{
  "head_dim": 128,
  "norm": "layernorm",
  "qk_norm": false,
  "init_std_qkv": 0.0198,
  "decay_fraction": 0.814,
  "final_lr_fraction": 0.0,
  "batch_tokens": [65536, 131072, 262144],
  "doc_mask": false
}
MLP neurons of a small language model. Each row is named by its layer, matrix (up: input weights; down: output weights) and neuron, and shows model dimensions 336-399. Each number is 50 + 15 x the weight over its row's rms, rounded and kept within 0 to 99.
After each neuron's rows, "fires after" lists the tokens most often just before its 100 highest values on Wikipedia text that the model never trained on. A number after a token or word is its count.

L2.up58:52 48 13 41 72 30 47 60 63 59 30 55 55 39 57 48 35 40 81 42 76 49 52 07 82 44 73 34 47 48 26 46 25 63 64 51 41 47 66 61 42 45 44 58 68 52 51 67 49 53 50 42 49 32 58 51 31 63 39 30 68 56 38 33
L2.down58:66 56 36 33 54 49 25 69 74 66 27 36 43 44 58 49 30 43 43 60 62 39 37 54 63 59 42 54 58 60 84 58 62 59 63 49 44 35 53 57 75 51 34 35 43 40 52 55 25 12 43 70 86 46 49 70 46 37 58 47 45 43 22 36
fires after: " the" 38, " The" 6, ":" 5, "2" 5, "The" 4

L2.up173:52 58 36 74 78 59 50 46 36 67 35 39 51 41 27 64 66 55 37 66 74 49 32 42 76 56 38 52 75 44 62 56 37 52 47 56 31 24 67 51 61 53 53 47 52 43 70 46 30 36 49 66 48 31 59 53 63 61 43 63 48 67 51 58
L2.down173:49 58 47 52 45 46 34 25 30 35 36 54 51 47 53 44 28 52 52 41 43 54 68 63 37 22 43 56 27 60 60 59 44 77 41 68 34 59 44 75 49 39 39 50 24 62 49 00 49 67 71 49 56 43 57 30 50 30 39 29 78 43 68 70
fires after: " the" 37, " his" 16, " who" 4

L2.up2183:55 24 55 57 67 37 67 31 55 60 37 32 60 55 50 24 36 49 71 74 44 41 49 56 54 45 38 72 82 51 52 54 34 55 39 67 55 42 53 48 59 53 57 42 78 76 22 74 55 39 46 57 24 65 53 36 65 59 50 70 77 49 31 32
L2.down2183:55 76 50 37 23 38 53 55 52 57 46 54 59 46 38 49 52 50 45 50 50 77 54 53 56 48 84 66 58 47 62 54 49 39 36 48 12 32 53 36 56 44 61 86 45 13 25 54 41 58 60 44 49 39 59 62 46 73 38 17 55 58 49 58
fires after: " as" 32, " a" 17, " As" 5, " the" 4

L2.up228:42 69 26 39 40 92 59 00 67 50 23 29 25 33 36 44 32 60 59 48 44 55 53 40 67 61 42 16 41 71 28 25 19 64 51 55 46 31 70 40 26 72 56 70 35 38 67 35 79 71 52 38 36 24 65 79 39 64 46 62 78 74 56 27
L2.down228:52 52 45 66 52 52 45 78 55 39 55 63 52 81 73 42 55 49 52 70 35 47 49 42 41 63 75 57 49 30 46 48 69 26 44 49 56 81 58 30 33 29 49 63 65 62 56 53 52 32 82 47 25 41 03 60 45 39 67 62 43 65 33 59
fires after: " the" 18, " a" 11, " in" 10, " of" 10, " A" 5

L2.up1279:19 46 63 46 21 51 32 52 63 39 31 59 52 59 61 65 52 57 63 50 43 19 81 55 48 79 72 61 46 55 77 59 45 56 47 64 52 41 61 58 31 38 29 68 54 29 67 48 75 65 31 48 43 60 60 73 52 40 78 50 40 48 40 47
L2.down1279:33 38 29 57 70 51 56 49 38 63 46 44 62 71 54 46 44 26 49 47 51 34 41 51 44 54 33 72 59 34 07 46 38 43 54 31 37 47 44 45 65 65 66 68 55 43 44 85 59 41 44 49 69 34 34 61 50 61 62 33 55 70 22 71
fires after: " to" 22, " was" 19, " be" 7, " were" 5, " not" 5, " is" 4

L2.up1213:42 28 51 38 46 30 22 32 36 41 62 44 34 69 47 40 32 37 75 46 51 32 30 37 56 81 77 63 57 65 62 47 30 56 43 58 63 66 53 27 41 31 43 50 24 52 54 42 45 29 63 49 65 51 38 52 34 42 52 67 67 54 48 53
L2.down1213:53 68 41 56 20 64 55 47 38 30 65 69 40 63 46 35 80 59 55 31 71 81 62 44 28 69 62 54 44 31 57 64 42 54 46 41 29 53 64 59 35 50 42 50 96 22 35 43 32 45 62 53 56 37 73 93 35 57 18 44 65 71 54 40
fires after: " to" 44, " was" 7, "Comm" 6, " and" 4

L2.up2729:63 50 41 53 56 37 40 44 60 65 55 54 46 52 33 68 65 42 50 52 44 61 60 23 40 63 40 31 71 53 33 75 63 49 48 41 71 64 73 53 35 56 73 73 40 75 55 51 31 35 51 48 36 36 71 74 57 56 69 56 45 70 34 54
L2.down2729:50 56 42 42 11 33 48 59 68 85 50 36 58 57 57 39 58 82 40 50 36 45 05 20 86 44 49 29 51 37 47 28 56 57 54 67 66 26 39 55 78 64 51 31 62 56 40 44 75 53 36 62 61 47 52 40 43 56 43 53 59 47 56 56
fires after: " a" 16, " was" 15, " is" 14, " as" 7, " an" 5

L2.up1840:55 62 54 32 68 51 33 56 59 53 73 46 45 37 60 71 38 53 83 52 33 47 50 40 56 34 46 84 56 20 47 48 48 53 60 46 58 60 57 32 73 57 27 61 56 65 49 52 43 14 39 47 57 24 31 51 51 48 21 37 37 53 53 49
L2.down1840:46 74 62 73 44 38 80 35 15 63 55 52 23 62 68 75 50 72 49 77 51 64 44 36 49 48 47 29 57 44 35 78 29 28 37 64 38 59 56 62 56 59 36 24 57 32 42 45 43 42 32 34 29 22 87 51 58 43 85 53 40 51 85 40
fires after: " the" 48, "The" 5

L2.up351:39 40 53 53 44 44 51 91 67 67 52 45 14 57 65 44 51 25 38 79 63 47 45 58 42 58 68 51 77 31 53 47 43 53 47 73 43 13 38 71 53 29 67 40 46 58 59 32 42 39 28 54 28 32 57 67 49 79 42 66 35 29 63 40
L2.down351:60 47 42 39 67 42 49 33 59 56 50 48 61 75 29 18 47 48 62 47 81 50 54 54 54 50 63 38 34 70 24 66 46 33 63 47 49 76 51 43 63 32 64 54 54 43 50 63 68 49 32 13 72 57 90 54 51 48 52 49 22 53 77 31
fires after: "," 26, " (" 24, "3" 7

L2.up2914:68 39 09 83 63 84 66 79 25 74 25 28 48 52 69 56 69 68 65 44 43 87 68 41 52 67 51 44 54 48 34 65 57 36 68 52 46 42 70 67 72 37 66 69 66 73 36 80 33 42 24 68 34 53 43 34 62 18 53 42 40 46 45 17
L2.down2914:28 69 60 25 41 56 80 65 51 61 69 39 73 58 52 50 77 45 49 53 50 46 46 56 49 45 58 66 45 28 16 53 58 42 44 68 48 59 46 47 30 70 48 55 33 65 50 45 75 48 67 32 61 67 40 83 33 45 57 84 36 55 49 13
fires after: " " 53, " |" 15, " (" 8, "1" 4

L2.up2822:71 50 35 30 78 60 45 66 45 43 36 46 62 56 68 37 63 49 73 48 62 80 70 32 89 53 46 46 15 72 50 71 40 82 42 50 71 49 59 51 35 71 57 74 42 28 41 50 55 48 44 25 24 45 48 70 56 79 71 47 35 54 53 14
L2.down2822:48 39 48 66 62 30 56 66 18 43 70 74 67 22 35 56 44 32 29 69 68 28 54 55 56 49 30 55 78 34 38 78 73 30 46 62 51 39 65 35 33 45 23 44 73 48 42 62 30 29 46 41 55 35 46 49 42 28 57 31 53 52 45 41
fires after: " of" 28, " a" 16, " the" 8, " to" 5, " with" 4

L2.up2562:62 31 38 40 57 49 45 37 55 72 22 39 51 32 36 55 50 64 36 64 36 59 51 39 45 21 31 63 64 30 31 89 50 36 55 28 28 27 39 46 61 76 44 29 68 54 38 33 37 72 51 25 36 61 49 65 43 33 43 05 37 54 40 59
L2.down2562:74 46 47 52 17 41 59 59 46 39 31 56 53 41 80 65 35 60 60 54 88 49 16 53 32 53 55 62 28 58 66 55 48 46 48 54 42 16 60 52 34 30 27 61 48 64 59 34 88 52 34 56 40 60 56 68 69 55 49 51 25 46 40 56
fires after: "," 45, " |" 8, " Succeeded" 5, "|" 5, " Preceded" 4

L2.up2258:40 41 32 48 40 84 59 60 47 47 20 50 58 49 66 44 69 71 69 65 65 34 67 42 49 39 14 26 25 82 47 53 63 57 59 47 40 63 54 47 69 42 62 13 42 47 68 12 41 59 52 60 58 17 50 57 33 64 25 66 71 66 56 46
L2.down2258:40 82 44 49 28 49 47 52 63 60 52 69 50 28 36 35 50 71 66 32 63 65 43 52 32 58 45 36 46 55 55 59 46 34 60 44 52 46 65 31 61 55 60 34 40 29 46 44 64 25 93 51 72 52 45 48 31 51 33 30 14 69 58 31
fires after: " the" 68, "{" 7, " his" 4

L2.up740:47 37 49 66 70 53 72 69 39 44 78 68 62 11 72 61 57 38 52 37 37 20 63 41 37 59 70 61 28 28 49 39 42 68 34 48 60 41 60 43 80 43 34 28 27 49 17 56 68 41 44 26 37 53 50 61 59 41 45 75 22 64 49 52
L2.down740:38 33 56 26 63 52 37 55 77 27 37 36 45 53 45 55 28 50 52 47 52 45 70 33 53 61 50 58 36 13 51 31 32 42 55 53 48 37 33 29 48 52 46 70 64 72 51 59 55 28 42 50 62 21 56 17 56 62 53 36 34 52 54 49
fires after: "," 45, ";" 12, "1" 5, "2" 4, ")," 4

L2.up1743:52 68 52 73 77 42 68 48 06 56 44 65 59 48 66 61 53 53 64 66 68 58 58 69 65 55 64 60 22 50 56 56 57 64 42 56 46 37 47 67 41 52 71 30 46 49 54 49 55 48 30 48 81 60 31 34 80 49 64 33 24 43 65 32
L2.down1743:29 37 42 57 69 51 66 50 74 46 40 47 42 48 50 55 58 45 38 58 50 19 36 17 53 28 40 21 41 57 48 69 61 54 58 55 59 34 34 35 47 65 61 67 34 25 65 55 18 48 62 52 68 40 34 63 49 54 66 46 65 72 48 46
fires after: " of" 15, " the" 13, " in" 11, " for" 10, " a" 5

L2.up996:36 56 47 36 45 26 70 56 36 54 38 55 69 59 73 75 48 42 42 58 62 53 65 47 24 61 66 47 28 45 28 72 48 25 29 45 57 46 47 45 52 78 49 54 53 58 52 38 24 20 49 23 67 46 36 62 45 33 31 57 45 60 57 64
L2.down996:39 55 39 53 51 42 53 44 60 64 79 57 46 59 33 33 45 55 76 66 59 43 64 58 56 38 43 62 62 60 61 36 57 63 46 53 23 69 51 69 50 31 32 32 42 53 81 33 51 50 53 48 68 43 46 55 88 45 48 21 70 22 20 31
fires after: " the" 38, " a" 11, " The" 4

L2.up2743:43 44 52 50 39 70 17 60 29 40 33 56 35 35 73 58 26 22 71 56 66 50 61 60 31 61 50 31 54 68 39 59 39 49 43 31 67 59 39 33 49 44 56 91 29 47 59 66 53 52 15 48 54 00 64 45 31 54 39 48 69 47 56 70
L2.down2743:37 59 50 50 28 65 42 59 80 29 38 56 75 68 30 46 56 56 27 42 49 56 66 68 68 55 40 60 60 38 51 26 17 22 34 78 49 58 53 35 70 35 73 69 38 71 64 05 61 41 58 40 68 55 64 56 62 39 47 55 64 06 58 48
fires after: " the" 85, " The" 7, "The" 4

L2.up863:53 71 49 75 63 59 43 40 61 46 18 47 62 49 61 53 54 67 50 48 41 40 41 35 30 55 59 52 38 72 42 75 35 18 33 27 73 60 59 66 28 49 43 63 59 64 50 49 71 30 52 39 65 55 41 66 41 35 41 51 63 39 58 50
L2.down863:66 41 61 48 75 37 34 64 20 67 52 14 64 53 44 31 50 38 71 72 62 60 47 91 46 46 47 30 55 38 44 28 41 66 58 64 70 44 74 57 61 51 37 59 64 20 45 78 48 41 61 52 56 36 32 36 58 52 66 66 50 44 58 33
fires after: " in" 47, " (" 8, " the" 4

L2.up483:95 52 56 49 37 52 51 51 66 54 71 44 20 27 35 64 54 53 73 35 68 40 43 73 62 73 55 63 66 57 58 47 58 64 16 44 56 45 40 70 58 40 67 50 56 53 61 39 54 71 61 53 40 75 47 36 38 60 79 59 33 21 56 29
L2.down483:56 38 51 54 37 45 74 56 43 53 59 43 54 57 49 62 23 51 53 51 67 59 42 49 72 69 76 49 23 37 49 43 68 39 47 62 42 57 41 76 40 55 53 33 25 59 42 58 52 63 29 85 61 53 62 25 47 54 56 29 69 39 52 35
fires after: " (" 66

L2.up2274:58 71 75 48 50 40 49 76 58 36 57 62 47 42 51 34 37 67 26 46 58 51 55 55 26 59 52 28 46 72 60 48 70 40 58 48 69 44 70 23 19 40 59 58 56 69 47 38 54 41 76 48 30 60 68 43 47 29 52 45 37 37 56 54
L2.down2274:50 60 62 71 44 44 74 54 48 60 32 50 32 43 40 46 35 61 46 56 15 80 69 42 47 35 42 88 47 60 75 60 30 52 55 68 55 61 26 60 60 35 60 40 30 53 37 35 46 47 67 41 55 77 55 35 52 61 65 60 36 57 45 59
fires after: " was" 22, " is" 17, " (" 12, " |\n" 8, " were" 6

L2.up2471:54 51 33 44 41 67 16 38 37 71 50 61 51 35 51 45 41 89 48 36 74 59 48 59 51 38 29 26 31 68 41 69 55 22 45 30 54 71 50 54 63 41 62 74 69 58 75 38 33 68 65 63 65 33 60 46 66 38 36 37 58 42 45 53
L2.down2471:38 20 54 26 46 58 75 54 69 50 48 50 55 57 38 75 58 42 64 42 80 31 44 52 14 60 37 72 68 36 30 49 35 50 68 57 26 52 63 50 69 48 84 63 40 73 41 55 36 41 37 55 59 26 24 58 27 76 76 47 53 56 49 48
fires after: " the" 48, " in" 8, " of" 6

L2.up1108:57 42 51 81 37 44 38 57 26 39 23 47 38 51 73 44 41 46 55 99 54 46 59 59 51 50 91 39 29 86 60 55 58 58 70 51 47 49 62 34 55 41 45 67 51 59 52 53 61 49 55 61 53 41 40 52 66 57 54 41 39 24 64 76
L2.down1108:38 55 28 57 35 62 45 63 40 54 69 61 56 85 40 38 63 62 42 15 25 52 53 50 64 57 34 64 42 45 56 66 57 47 52 46 47 22 39 42 61 55 49 30 50 54 53 47 53 27 39 56 40 60 52 42 77 53 46 55 69 30 34 44
fires after: " in" 37, " the" 25, " In" 10

L2.up111:64 31 65 57 18 64 39 43 69 48 58 41 64 59 50 32 71 57 68 73 33 26 64 33 48 30 21 42 48 44 52 40 40 56 42 42 25 35 84 55 51 27 57 42 50 55 58 47 36 57 48 67 66 57 77 57 70 49 49 58 36 50 35 34
L2.down111:56 14 44 56 51 59 65 35 56 65 63 71 65 73 66 50 28 32 61 49 35 43 15 51 44 68 59 38 79 56 39 47 34 47 60 60 44 35 32 57 49 66 80 37 20 43 35 57 48 30 40 47 43 56 36 54 45 44 25 58 37 20 53 55
fires after: " in" 23, " of" 13, " a" 11, " for" 6, " the" 6

L2.up1383:45 48 45 39 34 51 21 53 40 53 12 54 75 57 54 32 52 58 39 44 53 48 49 35 36 51 54 42 39 70 43 64 49 45 31 41 40 46 58 44 52 33 76 42 63 66 60 45 52 67 40 19 54 47 31 49 60 43 52 51 46 31 62 26
L2.down1383:76 47 37 28 48 48 28 05 43 32 49 58 48 56 52 50 60 38 61 68 30 63 26 41 45 60 48 32 41 40 58 66 52 45 81 40 51 53 47 79 34 38 55 52 36 35 43 48 48 55 46 39 62 68 39 53 64 40 37 51 28 49 42 37
fires after: " the" 76

L2.up195:65 60 51 34 33 51 37 36 60 44 32 51 46 44 58 54 49 57 38 51 43 63 47 53 54 24 48 54 60 35 53 53 65 28 66 48 50 36 72 46 78 60 64 64 45 36 44 47 94 25 49 27 50 36 65 33 56 57 58 59 21 54 60 51
L2.down195:81 30 67 55 44 62 33 65 34 27 76 28 30 28 34 45 44 60 61 57 52 41 46 77 59 34 31 49 43 71 67 41 49 57 58 47 84 46 34 77 36 61 50 43 70 64 31 47 71 62 53 63 52 36 30 48 60 57 45 58 38 40 60 77
fires after: " |" 39, "|" 6, " \"" 5, ";" 4, ":" 4

L2.up2045:71 60 49 41 56 52 52 41 36 56 77 42 49 60 66 78 54 69 90 62 73 39 57 55 47 33 30 50 40 61 57 46 37 70 34 42 21 51 70 62 73 50 37 26 51 49 33 49 42 43 35 40 48 47 64 66 48 29 45 64 62 59 30 66
L2.down2045:38 36 61 27 55 65 52 47 80 52 58 50 58 63 38 47 23 47 49 41 87 77 59 51 91 49 58 56 74 84 39 31 49 41 40 40 47 61 36 64 49 69 41 61 64 34 53 48 64 58 63 49 68 25 55 46 49 48 28 58 22 57 58 63
fires after: " a" 25, " the" 13, " The" 12, " an" 8, "The" 7, " Block" 4

L2.up1812:54 32 45 47 70 57 46 42 57 38 47 34 40 47 62 40 28 74 66 47 76 65 44 36 53 36 42 52 55 67 45 57 55 66 46 35 38 66 38 44 33 43 39 56 54 57 53 85 12 64 48 66 48 76 65 91 42 57 38 64 39 43 40 51
L2.down1812:08 57 35 50 58 55 64 32 59 49 21 61 44 62 39 38 67 46 47 29 23 49 38 29 45 25 52 57 25 56 46 48 70 54 77 52 36 57 69 83 66 64 48 63 57 50 64 54 54 79 66 86 61 66 51 35 61 48 30 48 54 68 30 36
fires after: " the" 48, " The" 9, "The" 4

L2.up181:51 78 48 46 61 26 27 52 49 34 53 25 58 41 56 67 59 46 43 47 59 65 50 52 47 27 64 68 79 43 73 68 67 80 32 38 59 48 52 66 65 26 51 59 89 36 63 68 32 45 38 33 35 75 58 49 25 43 22 52 50 73 38 83
L2.down181:53 47 78 55 47 40 41 53 60 50 55 45 32 42 36 52 53 47 56 52 34 40 40 56 34 84 26 27 61 72 47 68 68 42 63 44 30 65 56 42 31 58 61 31 37 30 67 41 63 55 45 60 47 54 65 18 54 36 52 47 38 45 59 23
fires after: " and" 53, "3" 4

L2.up1298:25 31 36 57 60 44 57 48 38 63 49 28 46 50 54 34 51 53 60 55 64 72 63 43 34 54 75 32 63 21 66 40 33 42 57 29 39 54 62 78 67 52 53 68 57 46 75 67 19 76 28 67 51 71 64 51 36 56 45 67 69 70 46 75
L2.down1298:63 31 52 70 59 65 37 32 61 43 35 37 31 41 27 55 27 56 31 45 62 80 36 54 54 66 59 48 61 37 26 38 59 71 53 62 72 33 40 46 33 48 50 52 61 44 37 63 60 63 45 48 34 36 55 37 35 63 45 76 53 72 36 56
fires after: " (" 53, " /" 13, " and" 10

L2.up2074:39 52 34 50 82 39 58 73 45 58 37 52 62 53 45 47 38 31 47 60 65 63 37 47 58 28 68 42 59 56 71 42 38 65 43 34 50 29 68 36 56 71 65 50 60 56 40 55 49 52 37 18 51 53 29 41 51 42 63 70 60 47 50 65
L2.down2074:50 77 14 51 29 46 44 34 60 50 58 54 44 73 44 67 40 55 33 61 63 66 41 45 55 67 56 47 41 51 43 45 52 44 31 16 27 43 25 65 39 35 76 61 69 60 41 24 61 67 44 57 52 37 28 55 28 35 55 28 34 38 73 47
fires after: " and" 34, "," 9, " was" 8, "|" 6, ";" 4

L2.up1238:43 66 46 32 55 37 60 30 56 56 38 67 52 39 53 36 54 75 82 33 61 35 34 56 38 71 50 62 00 66 57 61 45 55 61 44 50 67 32 43 40 61 75 64 54 79 58 46 49 62 77 46 27 40 71 54 42 53 27 34 46 31 55 73
L2.down1238:52 39 52 61 48 38 61 41 55 38 49 51 51 62 33 55 59 41 57 53 28 53 35 30 51 69 42 52 74 64 62 35 64 40 34 40 56 37 42 55 52 52 50 49 39 58 52 63 33 64 60 52 42 45 25 36 55 36 36 52 57 50 51 54
fires after: " the" 32, " in" 24, " at" 4

L2.up1204:56 64 53 44 69 73 46 47 31 47 48 46 31 20 53 75 64 30 43 62 77 23 40 35 53 69 67 57 56 58 61 68 83 72 49 30 52 76 64 28 51 47 30 44 40 32 54 44 26 58 29 60 44 73 56 57 30 49 35 55 65 64 35 53
L2.down1204:58 60 13 76 46 80 43 30 65 49 40 34 49 30 35 42 43 59 65 22 61 29 53 55 74 35 59 56 48 44 46 65 62 60 40 69 48 50 52 58 80 31 41 54 48 43 44 45 31 25 45 53 40 42 40 27 64 48 42 68 47 44 45 33
fires after: " the" 68, " The" 7

L2.up2378:63 28 30 58 48 45 72 60 38 32 41 44 68 28 44 48 39 44 43 39 68 43 32 81 56 50 84 64 41 43 40 41 53 75 67 58 47 27 44 54 56 40 26 65 64 42 89 52 38 42 69 48 59 25 26 51 56 43 30 58 45 61 57 82
L2.down2378:30 61 34 37 80 58 42 57 31 29 54 55 52 56 16 65 63 50 57 42 56 24 50 61 26 29 56 32 50 32 47 63 51 55 57 31 63 59 57 54 62 64 37 55 62 74 32 36 57 50 31 78 22 38 65 58 40 53 58 44 38 53 77 46
fires after: "." 51, " " 15, " |" 8, "6" 5

L2.up2772:64 49 54 41 51 52 47 41 54 51 66 54 30 28 31 69 80 56 31 53 61 75 45 46 62 36 70 53 50 49 37 38 72 39 52 59 23 39 68 47 48 52 48 61 38 52 59 49 35 39 50 35 54 56 54 63 63 66 51 65 46 35 59 60
L2.down2772:53 39 74 68 51 59 64 69 63 39 36 47 43 46 47 49 55 53 68 45 64 50 71 51 54 55 41 48 46 82 52 61 32 46 22 41 45 67 45 56 35 41 59 36 63 48 44 19 54 38 60 52 46 39 31 39 58 42 60 55 24 45 57 52
fires after: " his" 11, "==" 11, " in" 11, " and" 10, " on" 8, " His" 5

L2.up1501:49 30 59 59 40 29 64 35 47 25 63 70 51 67 47 46 56 59 56 43 44 30 56 58 46 57 37 34 66 64 44 21 38 64 28 62 57 55 75 49 65 53 40 41 42 39 45 43 61 62 76 40 55 31 43 68 79 41 30 74 53 56 56 38
L2.down1501:52 24 46 34 30 57 43 69 22 56 36 33 61 30 30 68 64 71 54 50 60 40 66 49 46 43 38 66 37 45 27 43 44 65 52 60 48 64 47 50 68 41 42 69 35 59 35 80 50 59 38 51 74 47 63 48 34 31 39 30 55 28 69 41
fires after: " a" 49, " of" 4, " an" 4, " |" 4

L2.up2350:47 74 43 52 47 46 48 84 65 61 60 69 67 78 44 48 63 38 79 42 46 56 54 27 62 37 40 50 36 56 45 34 46 62 76 45 46 57 43 55 62 57 38 49 43 64 43 45 77 66 48 40 43 55 32 41 76 56 46 61 25 23 50 37
L2.down2350:09 23 61 80 45 36 15 45 42 60 42 49 48 52 21 44 50 58 43 57 51 53 31 48 25 59 70 67 59 36 28 73 53 32 31 38 81 44 39 62 30 70 56 38 25 33 60 55 61 28 45 65 45 33 57 59 35 62 57 81 60 61 58 59
fires after: "," 32, " the" 8, ")," 7, " New" 7, "|" 6

L2.up836:62 38 64 44 44 43 49 35 66 24 42 38 45 22 34 48 43 68 50 38 60 28 48 64 81 35 35 59 56 60 90 28 49 47 42 57 45 41 33 78 64 54 54 80 34 43 58 54 42 64 57 71 27 22 40 50 70 46 37 67 06 27 54 40
L2.down836:36 62 45 29 22 42 52 40 75 52 48 39 46 60 24 10 15 48 80 61 79 38 45 45 39 60 67 41 36 56 50 28 48 34 39 34 40 57 54 53 57 42 37 61 20 36 54 62 51 52 66 65 40 39 55 63 65 53 49 60 55 68 29 37
fires after: " the" 57

L2.up1192:31 38 61 63 47 61 61 66 43 49 50 62 39 21 57 67 40 55 26 55 36 64 36 23 63 49 44 73 29 68 59 55 37 85 30 62 66 28 39 31 36 60 56 45 24 64 46 22 60 45 55 49 60 36 78 18 43 49 68 46 45 39 52 58
L2.down1192:58 51 11 22 44 72 69 48 71 26 45 62 39 56 77 60 53 87 51 66 47 46 37 80 31 14 42 25 45 58 62 59 62 52 59 61 45 30 54 39 34 39 55 30 24 49 33 52 50 52 62 24 53 77 55 35 45 35 19 77 54 85 56 32
fires after: " of" 55

L2.up39:67 43 37 53 41 70 69 59 63 37 80 23 59 26 59 52 50 53 37 53 32 81 77 39 43 53 53 46 59 58 35 46 48 34 52 56 72 26 81 42 44 54 67 27 54 57 66 50 54 60 67 44 36 42 59 38 56 49 20 56 37 47 46 60
L2.down39:30 64 66 54 51 37 42 40 37 32 42 63 40 48 26 59 50 33 66 36 39 68 11 60 17 60 33 50 49 55 30 64 45 66 74 53 34 57 54 51 65 33 51 43 31 45 59 50 22 51 48 71 61 71 32 43 69 29 45 64 72 37 61 36
fires after: "," 30, " |\n" 9, " and" 7, ")," 6, " %" 4, " |" 4

L2.up2705:49 56 38 59 39 65 36 59 21 60 35 60 51 50 55 62 45 45 49 49 67 46 72 49 48 31 43 49 42 46 40 84 54 17 65 52 32 63 57 45 70 97 66 40 56 21 28 42 49 42 61 23 60 32 77 49 36 21 47 38 38 88 45 38
L2.down2705:57 23 69 53 38 27 55 51 53 62 52 31 32 60 67 44 71 50 67 30 25 36 62 66 64 64 67 36 51 39 51 57 45 69 51 57 55 13 53 67 54 25 69 31 15 46 57 37 74 57 54 59 34 69 13 45 38 67 57 61 58 16 33 51
fires after: "|" 38, " |" 18, "-" 14, "5" 9

L2.up2054:77 18 34 84 59 30 50 62 58 56 31 42 41 41 65 60 63 53 35 33 18 68 22 53 65 54 38 67 35 49 62 77 37 57 55 64 42 31 36 57 33 50 25 60 28 50 34 33 36 27 56 34 50 57 44 50 45 44 23 51 61 62 45 61
L2.down2054:42 45 65 27 14 60 44 36 55 77 75 69 58 60 40 55 28 54 74 52 35 21 50 38 53 33 55 37 62 65 65 53 36 22 21 74 63 63 32 73 70 12 05 52 65 52 67 41 70 64 72 61 54 75 55 59 80 34 55 49 68 51 52 50
fires after: " of" 76

L2.up2027:46 83 61 45 76 25 44 35 56 41 25 32 61 76 69 55 58 35 52 69 50 42 55 27 58 51 45 50 38 51 48 55 59 45 32 60 50 41 46 30 49 22 50 92 43 35 46 59 70 28 34 56 59 36 61 30 71 67 45 30 50 51 46 45
L2.down2027:29 49 17 55 46 38 51 73 48 69 45 54 67 48 38 54 75 73 73 56 39 58 54 53 53 59 49 57 15 17 48 44 51 49 67 42 62 37 26 45 74 32 41 53 36 57 44 58 62 19 36 56 56 53 43 58 85 37 36 54 40 53 41 67
fires after: " the" 50, " a" 5

L2.up394:31 45 43 26 43 61 46 35 61 33 73 36 50 32 60 61 46 79 53 65 89 49 78 40 44 32 34 45 31 79 49 23 47 36 31 46 29 58 55 48 18 73 80 64 36 51 40 27 41 61 38 74 40 69 68 66 61 56 16 39 41 76 46 59
L2.down394:27 45 47 49 96 73 53 35 73 48 32 41 61 67 40 59 48 51 48 38 62 51 53 60 46 51 44 60 49 49 51 48 81 60 65 56 56 44 44 65 57 65 57 50 36 25 64 51 28 35 33 52 74 47 26 53 61 42 51 65 37 69 14 68
fires after: " the" 37, " a" 16, " " 8, " The" 4

L2.up135:39 62 66 49 46 33 45 27 79 46 55 38 48 49 70 38 40 51 42 45 34 55 60 32 65 52 52 35 37 66 34 56 57 44 43 57 42 34 27 27 34 43 52 57 59 58 59 62 87 53 51 59 56 27 54 35 52 41 52 46 63 49 46 50
L2.down135:71 04 56 38 39 41 36 70 44 52 56 40 45 65 66 34 37 41 69 50 74 39 58 69 74 53 43 58 40 50 23 66 43 59 50 47 27 33 55 53 53 55 49 60 41 40 45 48 81 55 64 37 58 52 42 54 42 56 39 50 57 35 59 52
fires after: " the" 25, " of" 20, " in" 9, " for" 4, " The" 4

L2.up2690:45 64 56 53 33 59 63 28 40 59 60 69 75 54 53 51 31 62 63 51 58 52 44 34 47 64 33 49 36 54 47 38 51 51 37 79 60 67 72 35 65 63 53 38 53 52 47 49 26 51 79 51 48 50 58 48 43 40 80 46 46 67 51 67
L2.down2690:38 27 30 40 54 84 49 66 48 54 39 70 22 81 51 55 27 54 38 43 75 64 40 38 17 82 55 47 52 44 63 56 56 46 59 53 45 26 26 78 48 37 43 34 45 37 59 68 44 52 44 46 42 52 39 72 34 63 65 44 30 55 25 36
fires after: " a" 32, " is" 14, " an" 7, " in" 5, " was" 4